From a checkpoint of a small transformer trained on Wikipedia: vocabulary 8192.
MLP neurons of a small language model. Each row is named by its layer, matrix (down: output weights) and neuron, and shows model dimensions 213-404. Each number is 128 + 32 x the weight over its row's rms, rounded and kept within 0 to 255. Numbers have three digits each.
A block is one neuron, or neurons of one layer that tend to fire together. After each block is what it responds to, as a language model described it from the Wikipedia text at the highest values.

L12.down861:151107116112134130097105158200166138098136141166131136121108176156074136122133100116157121185115107100143147133068120143174123139143163123087119173063152147136093135133093138130119134102094131125204128184105162081155104158162096125154148143169086169084150133132153156120164124147074188166160146138112149132068153117115133178146175086144086141129128107134120109172137117141137171175078118133060086195136126126101175118123089185110131214128148132142109190187129136096141121108149129138137115113114181100162147089094095125110158127117169138106176078108127118120153122084158114167
L12.down1864:080110143141157212063164176170151173080137132136093111140090105116069148089168138179109119121106074100124166178150111128180124113186092095159118119062152155170128130089063147177172157077127191128104065120119132114145191109173086153144110178133069123097113104152124167172126126145155089107100116126149144100066255121151125163060132088157129099066107119137092128145211122117189186210161176150159157121185141107115104098131121157196135124128119141119130117097169161131157164065097076089130154118176086144145173077172124110161155086091102070074099130057149153131096093159148112127
Token before a year

L10.down374:134127129164169126167151129105121133149139155067095148112159222179119178090149126089152153110181090133154161119126120097097146134133112100147113105154108195093184058098153120123128121147099146090154098160146107122128112115123149147159132079098152131211148147109128145125161139078099119069104163140159172139100165112122133134124147112109099103115118163171177106065105142080138165150158175154096119173146065169142168194129090119083083088131182076064151147083108117175143157124153112148106193112090104096134093098105140117120150077042102128161087094176154122174095074140138089133
L10.down497:098143158112105133172150083102138127102180144131115169153062164153126078087150137166123092111125137110139134063051109095117099103139059142166099127114181152155148128151127085134123130129138167128162151105108081156126139105115134093092093076089118062168148156113149111159172160173121160141061123131103164093177155054113131183126120117181107135105159163160147113109091098113167125114129131118117134101121120120150101108153158125106138140123130139091155089111135149150110104164212166150138070050124078192177146142111176196096111163158136178116110197111133099171171147088132100147
L10.down893:203159130142158106070097164177078151118124140166151115104165122151074122095147162089151109151140153104130133122117135116158163162145141107101152077131139183134105135139162111068096141174138101172107104167127116137117152147202084107132158155113091159142116150116151179118148084085121110207119107061143062162133130150121133201105109150103122162163136166116127105119108157108170102153109109121135169159072155130108198146099119146153157119122132070114165133121122126052124126141102118072192115188080112116105115121115082199135099151102101103145135142142127151073117148094097157139
L10.down1548:107099136211193116142117145071097136122089147135068085122137118088122102144133124119163145166068129120170127113154084142129135145143080127143139093171167086162145095176133123121065131122084121105138069163084152117078090124053100094154105139215169065159149148103132070126098163065078124136078149149130083176161158104106154125139033114080135186139105096167148084131177080108140133148135107116103082089156106094140149133135067100154184165211137118127138153101144170148122212146124145143121168113087137103163093103190122134172151127117148194124136116111105044183099130152177070137
L10.down1802:189183117154175092126129141212085144138133113121094127148157125190166145087093160093132123131090171101043186101157145141116072090169134092134114127112087132057100200073120149103103135109141113148101132177176147095161073141106081124144109080155122127119106108182176158169138116095098188143126136127152198081149122123134112082101163197187096110198177183084095130144112146127158067124075143126109179159141172098179176111141142195140158148105094130115081103124178184105148115147121068104155080118181113098108155174112134116132084139068095061102171186146128158111128148139140109051
L10.down1861:153161108154161110106124111110118165102171161107092160110099141112135067114117108174087110124133135137119113182126139151158153122086104095104092082112114059100167085171146139116138193092113138197138142057168141118135091109118162074074131130103100035079116105107128113118112099137113145160110136132077136131094242099114144137148108122100108117133117151095028129141130160147178144172156135154147085189091083111114094176165126100116106163164165065111077130131095166120091209111145137076113126129131148142196056099135176141165132153126146116174109090033176101153134089139131163144
L10.down2433:116141155122170113107131146117077073124113120070150110115161125168139209194104114159162119106154109006213189134151098083107110176094153087187171141094077140121151123140125090165076088125107102115161177107127097064133126129078119124151092102119071130165120127087159142102109110165130118135138108062097151087089155135148081119078145155098126083113148090167181112122144151071080112142133142186093086136101135111165127173185140186101112189113143141097094127084119119144142121119149136116102165078143146164181178116149105084183176159118102153103138163164114066147151108154160072122
L10.down2455:134135105154105083146154088178110131114147093079092154113129073099161148060110169154150155165127199165131142064108116071074120098109153141151109158065106116103105112172129083092149171123097161130163120093142119091144103092100130098158134185100128100123151150153124123107108101160098125082154129157076145095141160155097133157078103116176089107097141169189164089114096144172089124138091130128088113114144103140131125138167123130093105157090132098145167089168101107168142109090117090144168241153066129134148104255151155168155188102124142185112116160168094125113145146196146102129
Past participles and year slots

L10.down221:128133082132158116144139071115126176105135117123063052166087151115116136192126119082125173121079141160118156153116171143098122117165137168143103084141149137102106145154112102083132115155146106091153152160107119171116112102076171199084082203165186148122121122171133095179123135113134139081108131115139110185143204150113166119195133156112124100113140075145107086095148123132073089158080178117100163126098081176139119126130132103134119145148117105175143156175154119089149085125105182096094121184137143097123049130120094076128180164151174129108145127112196088125114094111134080115
L10.down260:176142108137162105180113127084170152105113142126098105099104151178133094141091164132195152079093145120109168112127143137103147116129146125080134094154099108205113108149085180130075152147115094131117062120127092148082115081170093126117170098111187129155111135166129178174108182142200129109178115112079138155156145142118109109191133110086137101144149162139119090131146139130091120155098147151165153092118140111136099044130164157109142143098145109153104112119171153128144083195132154084107062189116161152104128150100095094108106092110174118111145123106173148150141083101114114135
L10.down848:153171100115144068166107097162109108125182110125164163103110111092140134125099121136173113128130172118111114045155130181111098119108111152175079134136129094126161145130075132158139060092130149134160098079145150098125119161131151123148098095140116088129095086141157073085167081190127169107140210141105140097124107134120118153136095134138124097128121134096145087145117128117127144151176128148118102142099123164112102184146192149136117125103081110099114141120118022117174183096161141103149189107135113129123113129110116083202160190128179155102127061092174153167123099176120122148
L10.down1288:161092082113132149088114101129089143091143171169192110149177144137128136053136135134130109098110160169132051149134130128116160094139098192130123119178144127134175134053115109116155184141061171110129114104088084137145141137122168145174205098155132125128116063203131088157089102115152130162089165183125106158150214140094093096115044149119152173165150103111120100130105152123142152138141145083119135117171091103140198066142181133172119134134178135139111102140118142109159171093136085101099129087129106079147151153114152105156142099108094062176120173121169123112161069119103038117
L10.down1385:137064147144138102110144117176113144182149130119124134145148114134093146140175147134085122096100156131140133078177103119128146121130123152117152135100094158121130134098082114148143074155156108101143126130099133153092117107153136129110089122133126133181108137161141172111111124189191160105144089112162136101102224123127122156143160132135144133142118126173104091085134101139131176104195157102146111144108167124107232187146157182100118092078137147094123144125149101102123109110156179103123144188145089119205086168138171157173118164071197126118123112172126132095116107115120148184
L10.down1404:173189175147141150080147127088152144133127135094171163106115105115120162124129125129089124130129180143154160078120135124120110120133122129051111088121131145116115182109155116157106181134116077109156092146066081090073164033126140130120114126176149138135111148071094144134153139193173099100108121151134094126071106180148100141183177157128136166152178154140130115138133135099104179083123138178148066130105100139196141123110084127112067169134116164104134155093209123146133127131140119139068119143165154150197089165118095129198138109152129105152242110189098131146121113116134074170
L10.down1663:125102108108177098175170115096117091165104114129191171122157090134126167118093131112155136159144194146163136132140164137126129133081107125133063135131158089132112129137073102111086125151079153136120144091086154145172096114179134096184120153102043075150136110124141114131128088152105146143179177129187116083126169082082118137054131151104148134138147140130093091044084126161117151105112092056116089110130180125119142148115131143170142132158121170149056094120148129100125147065080096066157144154143101122156110158080117122088115132098126155130093124134115136132203089098138150134
L10.down2085:100196088082125083085101073139097126149150167088140135147126161145118133129121106163172102097114154160188102139223111130125086094119110146116079130148163149026110075069137154131115120116137128121133175113144104137107143141187162205150052168192116182104071096133179140127111179116071114146096085107160112129187185125158077156096149137077101118144178195175123097110142092161139114156129176192134119145125080124162060122089115096143104123131126108134124175154203064172113120128107119064107122116136145014138129088112100110122131123114135176138114116131193167103115076112140160096
Year and row-number digits

L9.down47:113126121170141138103168147154186126137140161101091102107175095072098126129141127110105088125076133114183156142167155162186124126152126139110130076081140086100149179176157122127134131149121125156173106157141149097165151174078115123140106103138103133110129156154170085121141109114082098105157079150131158117149118163060165119134125115093108183128150063114090141109179105173059144147091120153069100092124072177158128148100082134153117154175151066113114122090073135123095147180078166136056180102141141150150207065102176160187075131083070174164114086093153110112157109125151084131
L9.down52:168127115104143093176150106109159173143129105069155149084191077109152151162084168099111094119119102074151171114131125148164109143122152149116092124197124113120107083141094124150115081107124165166077139166166065096225155129160142109124100101153091129148097137128106125154138162100129146137099094113151153103129166139184098134138133177142114155119142119125176131137115152098111081096068095184082127140152142116119147189177135107133116086120126117182126172124155202155142123172106082122069084168160110080120198135090096098145117148112105121123182136174162088107181109116117108115
L9.down728:136094067162148061159156100142202147149108160138151148215121068142110060201151137165118101110138080094087146120163183138115131114113104134098187148080137076090054146156145076132127071188126144145117179169144094144129154123202113126126115091156121203135142127133115121139180115166167163168129127139154108080169083125174147128104095155064174119159130112125168109109122127147147135112088158107139174145108093130184137109164125140111120128103150125137079145148141162117111129131091126122095142126072084168122162102100146204146122129139111096112113115168124120144146114133113089133
L9.down1057:141145200078155151161047097158153183180173105075128136159068154137146148110086129091127101191130143113097138119158173086112150171111106125122122125166101138168121155141074127126112097162165132169159151147093147160148100162048140153132116069171080081161089091087182060147112080185111118143131162099221150133161161102090128128094087210138099098117130083107067098087099078105112151134192081166182159155138152163125096110080113100153071152158133122068109083146139107185153135109097072207147146072128099104122138127116162103160119114146122180086146111086123111122137181088124071136
Before a year

L10.down455:174142149104164089080120116134106160142109131111143190111088158163110041105101143078152113136140097106135151097128153190133135103139150121180130147139150113093126138150148089149142107113155109162132111188128063171135160081145147077088093135096077086118124149140100079106129131119119080086115127155084109076129201163133130128124119115149131085167119171133126125148131115132117121095146105126123083107184176122160082160166102132145151159160145167042134180142090106182139125138145122093098148110192122153155176107129121164167103112089119114085114133125124089113154150130155174076
L10.down708:125104169149126181173142077143070123075072149104174146156147090146081108061111170119138113099094147118198105149103123142096141112096138106133141107140150094140143164152134192123139126136094091117088103175151089055151199171156184083161125098170088123143169116093093132122183088073175087122130162157101062164132172048136142169151118201173068159154153100139163147120115141107140144163111101120143094078170136107177109165140143191150143081119155147127128127142180146118214182098177066139130114079197146163141178108103124107130106136112176081138142105119139184155165108122064106141
L10.down724:070104133151104117118180107103133183157132083134123120092071163078118168164130181139106048057126102110155095110113156112152156136178161136110064109162197138134172164200163108144158090168116113105090090148026104137105131173174155093136100129182160139169207174074087114145148136149095122171056142090075157105133033143177065177129139163118135121138123163082136099173118156139161176119155177085077137085150078147081068147102180139135110136125142162193081166140113141173140083095098096133158114161186091174155175135119113188208098084087149143101120118115106074127084118147145131130
L10.down828:181103126135128100191177164078137080148136165177111132077169090146135165147111161162142086149147097042153094092096123107152164117103078192109122096108158142089087114145179145213130087136145095108119129124094092132152122086167094068140109124112093125150112071107156152117141158136150112125154118174082131111096182103180101105140174090053073189128119111206188117106167195145164129096119109180157098097148148102083118157137124145101118151117112118174152116154152139145101171138124128134137107103140130179171166083132145130156180176092117156138095094193107146120152113140151135097
L10.down928:204150076122080184200144122092043175132124156144116076121132155149165135101088101160146151132106170126118113091172189100187198120148113119116125107149138155191097124159112123195130129152173110100099140149118162062156102106133170138112180138122105203146087100137163157134108148089102131114079062077071104037095153147138102148172081114080117090134161136131082113123135104146136148065169169167138176088169138098133158106091130144129143139100107131153107139136103141160099148134103115150140168103141129072137123103141155077163158144125131170145109145140129154168115172119165130126
L10.down1524:185096155121192184130156142117128120102090120177133149116132128170088194063158141082132079097108178098132089108150127130160129116106137128121131099131086096184114133182110142110126094125094140155121115165131119076147121145126108126105168115152190197176145147174106130112122079144178121106130125110129125095129000146086121103103124128121111143141119166152043121102113183079140111101119114141181152113152128131153172135120069124068124106109115185101142080144101109129195132139144123143133110154086161107109105244108134155135164187162099144188069118061105110121151078053194118132
L10.down1669:140140131076119126097128174139070130093120124108164173123130122110109164089092145138146162119066131096130104122084151099134136165095098102110097171100071141090107207166144156115197112135134133114065137160177142104145141132182108120160096103185077121078163174135132075188080120181135109150160106091000115126130193124149102107091093134116135130165197122162133128160167154161140162093135129143142129085142118135157099158141155178143144117085087116111133086157145109134139122141085069135116118091145094124101163147129105117148050159105123179124128112116097099116120110149185211104
L10.down1980:108073161149030088150077067136147116072123146179139115121175117148118093111135140136166126119088183140169092094174182101133122078129192103126159125136092079122103174131143097084124162147136098168134114072069119103179094060053126112134146172121132119141173095139112091155106129097081158167148115091127101126129176076145128146134128092161130054123062140124178127139126119125185216129164126193105189092106156108165137082116077122120065184126113170123124101186098053097076081130117074130146151128082142083148110091099161186183134133150094133128122157111103145161174189102108062116
Number-internal separators

L9.down275:090126138173097111109056086149106129171059114136103119200138066161092142096148096167130088145089130089167140119107107154103191150116151142115166074091069109152137158163078067140124118118076116144166164157127125133085124142152179106088110082106084131123139183137083147122160137107110114110118134119125153114114151117106100146153125202175074165059183086081117125109179181096095126132126089149094151144081148129111054139121133140142105126130143181150062140164178139188133120099174092112141153089107171146136179137147092133136173122085073100126144161138098124171133122158111130139
L9.down455:122126136146140137097146087149108101138122150096177159156120070183159174144099155093121150110128134153085124087089199168150161119144100146129123216097177121189083141159130075117119150114083145104093167172066066153107140163086123151198096139119081162136129172074138097093186149141111134167181154086146041152159160098121064108131177184109139090094074147164120104133125111084123143089129033063081093092170140109146097084175097137113201114137113165156142115091091106145174184106111085102109171164067105156119165084153145129079148088137165156155195112143120142162124132093102156143
L9.down574:182121118097085081139148129150109085121090140129080126105175099100182110115156106119144131178087103110087068158151102125066047181183143145157138084142168098122150148135082083111100130197079109135094065109103166126142127091193081132132147144149078086160137147131094128118118144158130120133162159171144063109116231148176140049090091111104094113137135124171085126151132138148122077126109147130124159141137124169174058164078116144108173142146091174110132153100163107111189099115118148114156125119114109177102074105095107116149126123170100078109167168134147183065104031137086145130
L9.down1802:099053094115075081162140175055166164102124160107144084125195163128108121141108179117137121100108131161109043131133127108137129145112115112107121176122114075136091107169134126128077130144172122121114100137083105153107114143145191145166106213201065136137179118148163105074140101115111121095083121125059171122161190153134117123110095147093134112117176166142088152100143121183102168114153132165152144101187102176100170105128061154139128159154149175151071171080134131112156115119111063177095165148143113147160126127085138169236112098147153108144139084145150063122177152088148161085
Year first digit

L12.down1231:114156144162174083148130139107129111146153047163141092094086095150179150141128127112139157191123130079143102084094105131134094175115126060121121120143201121167132136143124124148173099148108092122131059097158164165198107118109178100133149137145097061198127124110171101081113118108103140141173179184154111100083255151159125099063129146133102116178076151069145125145055117217160198145136133140145119150101092151142146134152119103109130186125028145109076153107128072159170137156226188045103155129131065103102079162108136110098150189143111101060114127138124130119143093156119117074
L12.down1655:137144162112126105070150108115205135112133099143140132080099134122162160127156140086164114168140129136099102145108119103065079109159105117197132106100157111133205112127122154086138121149090101150206113173161144181143134115096172094115170131186138122143158176089112127160089134156114094130150164158092126119115243182093132134083099117178172142188085147161138131114119123155122127132093086141167110180091087087122079130169121166046067186154121089119110087064155129128098092150134109165116125075150111146101137114122136072081143093088123185164135059084124162091171095113121079171
Pre-verb function words

L10.down429:178118170106074092099119148090110150075131124179100098062179137127110094170120124126034181145138057157110161179178090143098117106111117131140130122121137143145091126170126099145143120094160103137135130131144183191102133132088124145110125178166091123126133187092082158173102139150169123119185195123170131115088170123167138121132121117096097128104168174081130170154056073100127154139120087075156125104130175173173191110117077158136200127098110122098076221146103125132128150138127154108200154128082122175098159068149107151072135185089099117102136111215164149131129140135113180090
L10.down917:136164141095121127141095133163133093097088147135208154084183132127140091077102095067100135094116044130169153122184162189105120088164140072174173058153084104050124121120172115082150123122167106211102102142137149107071122097174156147104136117104150133045142173116106155155095121122142145129130119178140156102082221167099148068163133147182116130094157117095169155171103140180121101122142112132142073131134167167146099152154103131153084160159175142115177166124119136110126083124079054162108105130129111187125114079083067076071095113116111104117085170099129099084090153187117155147
L10.down1061:126137163121115189123162162093194141128224142131173117156073141107159210115161118109135150177142142088146187161119106080128098136126164061128142099112184129086174112089045099110136143094136116106077199073090158147102130149135125104118134149155116137103122146114114168099103105132117107086115151155113170125128154105093144129107173125119157054142141115117132132122103124097164113142073172151073060078147071186149126104147158023144140103163121104136135154129133142125153112113082106140107136039189094142058101127117075144113156122097090116143140203107110132178168129121066105154
L10.down1785:134163104176166085164122145152162115142104123094180153140168091128139184109161125138150169133107077128089128152122142145101136099123079092113190143119119146059150106136086101197145154096060116128089148081104068100090172151120099149130100122147128113123130134091068166159144153076113141149121126106111179109111217127126128095122093092130117132120095114160123122194130094066112120112096066155131120117132081128126075093142106169089088175112138118150154087114117095117132103127138098117105119119172113195143189139157063102109155132143151105153138153150104078160059163110090147107
L10.down1979:136084145084185107139154203169127098140143083091172120106144122105119141147102107191116098109171160162084108123147156123097096048134116128147080129104141092126070190024159157128132153190155125170099065094203103105157107172142162098094094127115131159141121146124110124125147133106169110109109150064137148128099118106170131138125152169118153127145137112171204086125128156100130165104061109142086121155108144145124150095100139201157095233188090127082162121165148115198176139121160151126130093152123134170147109083138122152111160087152089085123189101149150127136120132122107091108
L10.down2017:169206120086117090184124130140111088092180137129143137162169117102173101126121105173140145127126179136108127104092148142093118171107195094123142165134132132182144165071067108133092171098143123133093171074112120160136093127169104091084154144175101120196096135089059102118173107145150170154096182112147150123113152096087157079107125104121137129099159150084157109075124074072166115135127134127127119076108156163131164104087088088161140146116122131119161130132113138129084139132136177143169042095088097101114109162134107119075083144131106168123146133154077119114091084134143160120
L10.down2278:092078183127146193118143142132110178094130088154135157167174107071122136122146188116123158127137112109172158100115145062127149148118121116122091198109099154104177097103135127099213136193141161103075144132164160129145089096159153078068106176168180057050084137078146162164070125192078155177134174153134151114175115125111118140055113131154123151136074122076127102090169114101092085132130068179072127155107120164147073086147168140111126071131049140135148136093153135075141136119162169136163153135120097134105084080182125100129166164049120140103165092096123207111112096134077122119
L10.down2384:126133121102174134163162140115083103187128144090101128136138140111169168147106185138088179092191107171174187134156119159104112116108197113092118147107139101098112150163134058115126118083054129115123108122064148163128128123160120136087126134125159151099119108124051186086144126143138119142149145194102113135126192087120167146073122099124110136109189150072131135083108088153196156166152121169152149099077086140221119135129127146107162082130143117087139124096124145103128110100144188129169125147188118147180094129165091180065152168156091147196172182109066098184188153110139132159
Subject-to-verb slot

L9.down1262:162128169194177150121139151130177163142137085128102128157111115150132100098148164093098120115144132064136135126154151065077142170159106120111132161104157112125113133130112093128103107167068091177114188134179113141135146113134090168095118145226164113096161131077111169126096101152171148104167146119131120122135185084129119153082108155146143103165089119087138144149099042093095132160086104129176149119111108137144119111118137117098164128193115164136108102088134096106153137071105126152155108148125087123141179114088116116123143136100127142126096161129162153083102131162142155141
L9.down1923:140165108147146159099159127122179081141143148170229136086122152137216143124134125101133143162125128100140098190145162083148068136118155067179073091150149143153156139111087117179148123105138120105105156208167154132139086137141147132127161059122130131148150169056112165157137109197048118104118101189164126072110149093121130128177130148096129102147121134077132088138143126070079124108081115129128117149110164154120091099161054131105046142136131074124137207103174107093146078151125149100144094126118054119078117234116113084132159070126057135161142080162129164109136164166153131142
L9.down1986:135164140113092117172165102096187163108101112154113155043092121096166215124103142109051161164107121137130175172181145116170205119124174064208127066186107106091196100099152136089100084177111109151130184133118122130116138115107157076094121095165110157151154079152203111155162126079166145087114155138155153121157199101120128092120123110155157100130122144110149106151147102168151089100125102139125121102111132121144119108165105116151120094163099151152173138085162131065167084186168110115108082083164133154101153090127080117126154104104133176113156166142161104127116134062123157151
L9.down2188:130120150108111190117198134149162102137156167163137085097099194113167169141155121163135109145152113145129186150159198134109110127122139109197159088125153106127155127140101110108131096173114067153126122203097141139124174090127108129102144132217166075132200128104080156115120112142149159152172130137165134086192230032139135140082119164119158109164125144080160135140150087143140105150134090156098077109080089131166106099142125108113078143174119088098122136118136131100148076126110146148120112116173088157122131149101135166070153143162104198148210092124135122105145108153156120155
Subject awaiting its verb

L9.down222:121053147119183109117119138099152110154113127134167129152097126152108075158095118084115135111150168089151140131101143101117137114167150191099121144118159101097089141111127066093159089185149116112138107129143143127133131149154145120145106143168069176146115155113125115106107121142107112145153156119115110213133249152142186123110091107119080153169159129129099153187193149149097153166074095196123155129102146147126091122126122149136097154140135095154120135132197134170196082156092181113188130138116136109129113140117175117082148167181114098178117158142125140116164080119173103117
L9.down916:100123119171083080104143155151113135124113120088164112152082147150110157132095176128147139119137164132161152152081123079188101124183081160139074132133143149142125078141087162112107115147106056071093180131109151095093096092147087086167154101097107068109162140131140122079097115122022093130138124158153153139142148161127134076108138105138114166160147146182105177116175132156092178173084093198071129145157135130148153154103089141143131130160085110168164085113204092110134107113084116109147120157147124115154113181133110134180078117122138105121057107145162084121119099180195129165
L9.down1421:103196118117123136164116116093127124096129142149130158178214123153148141119134171111125126163129120058145139069068180105128157136000081132099157070136118132101107068132151207136174086129101092159108073135117159107113121098135139114143125090148091143168092116102106114174191131166095128169075122120068098148095176115073108100140087175136143168090110090111156105124169101116141167161153135127142183134096132143123071121083115125124066152117136117135159097132183177129105135111094098144164146061133187129180100125157194147162124152078104139131159103139106131133118165049149144172
L9.down2409:158060155149158124142120124138128113164117059046109116132127099207157058181143103138106146212124149100159099160131083139117182165146146155175151086098107119096114103127121110150135105170133089130160153138114129134154129176172137141137112139114066119070120144134069100148104079095175154132124186162081109150084180132082090136161105112121151081115162063145184137181174137148083136129121133096103138083134142196132149085149099123148131115154140118104099111090095112182134133142102164118154124114125127188176167193114123111097186126124132202117105178169113113103159112118103093058
Digits inside years

L12.down1657:105120115081181124115119155126111087132150133111083169167147084127098066099142138205113126115117169100137074109142124121116137159150111224120087157154161138138215106124158118166145171095106121103142147097049180146107109178141138071162111127116128086101091118134162113073121130102180170196105195151142131173147255080131119164120164149127116195102114123161171087133143108165164109073111124112098137129066115109138149068149123136159117085119156120137121104084130183117212165137184129096087114124132128103116139115147107106145169157173137121101150102128154118182156084120161112146
L12.down1673:192197153105148096136154172092136063093150192123092133105118163136123150100150102134156121098091147102118103149092144070089057108073131124169146105151103107137113070124145126092089153131064153144129092065119085110150188190108112122132099086109105140170146159180141113138148086154153181136185127179119133123132224133078109115119132086185108070134085164148116125129052153131160132151087135124144149131140187088105131065131207142124141174158084091070100105175116178118203112113136079108098102159150100134125121139111135082189115167150179129108076126103181086124179147074082113148
Year-initial digit 2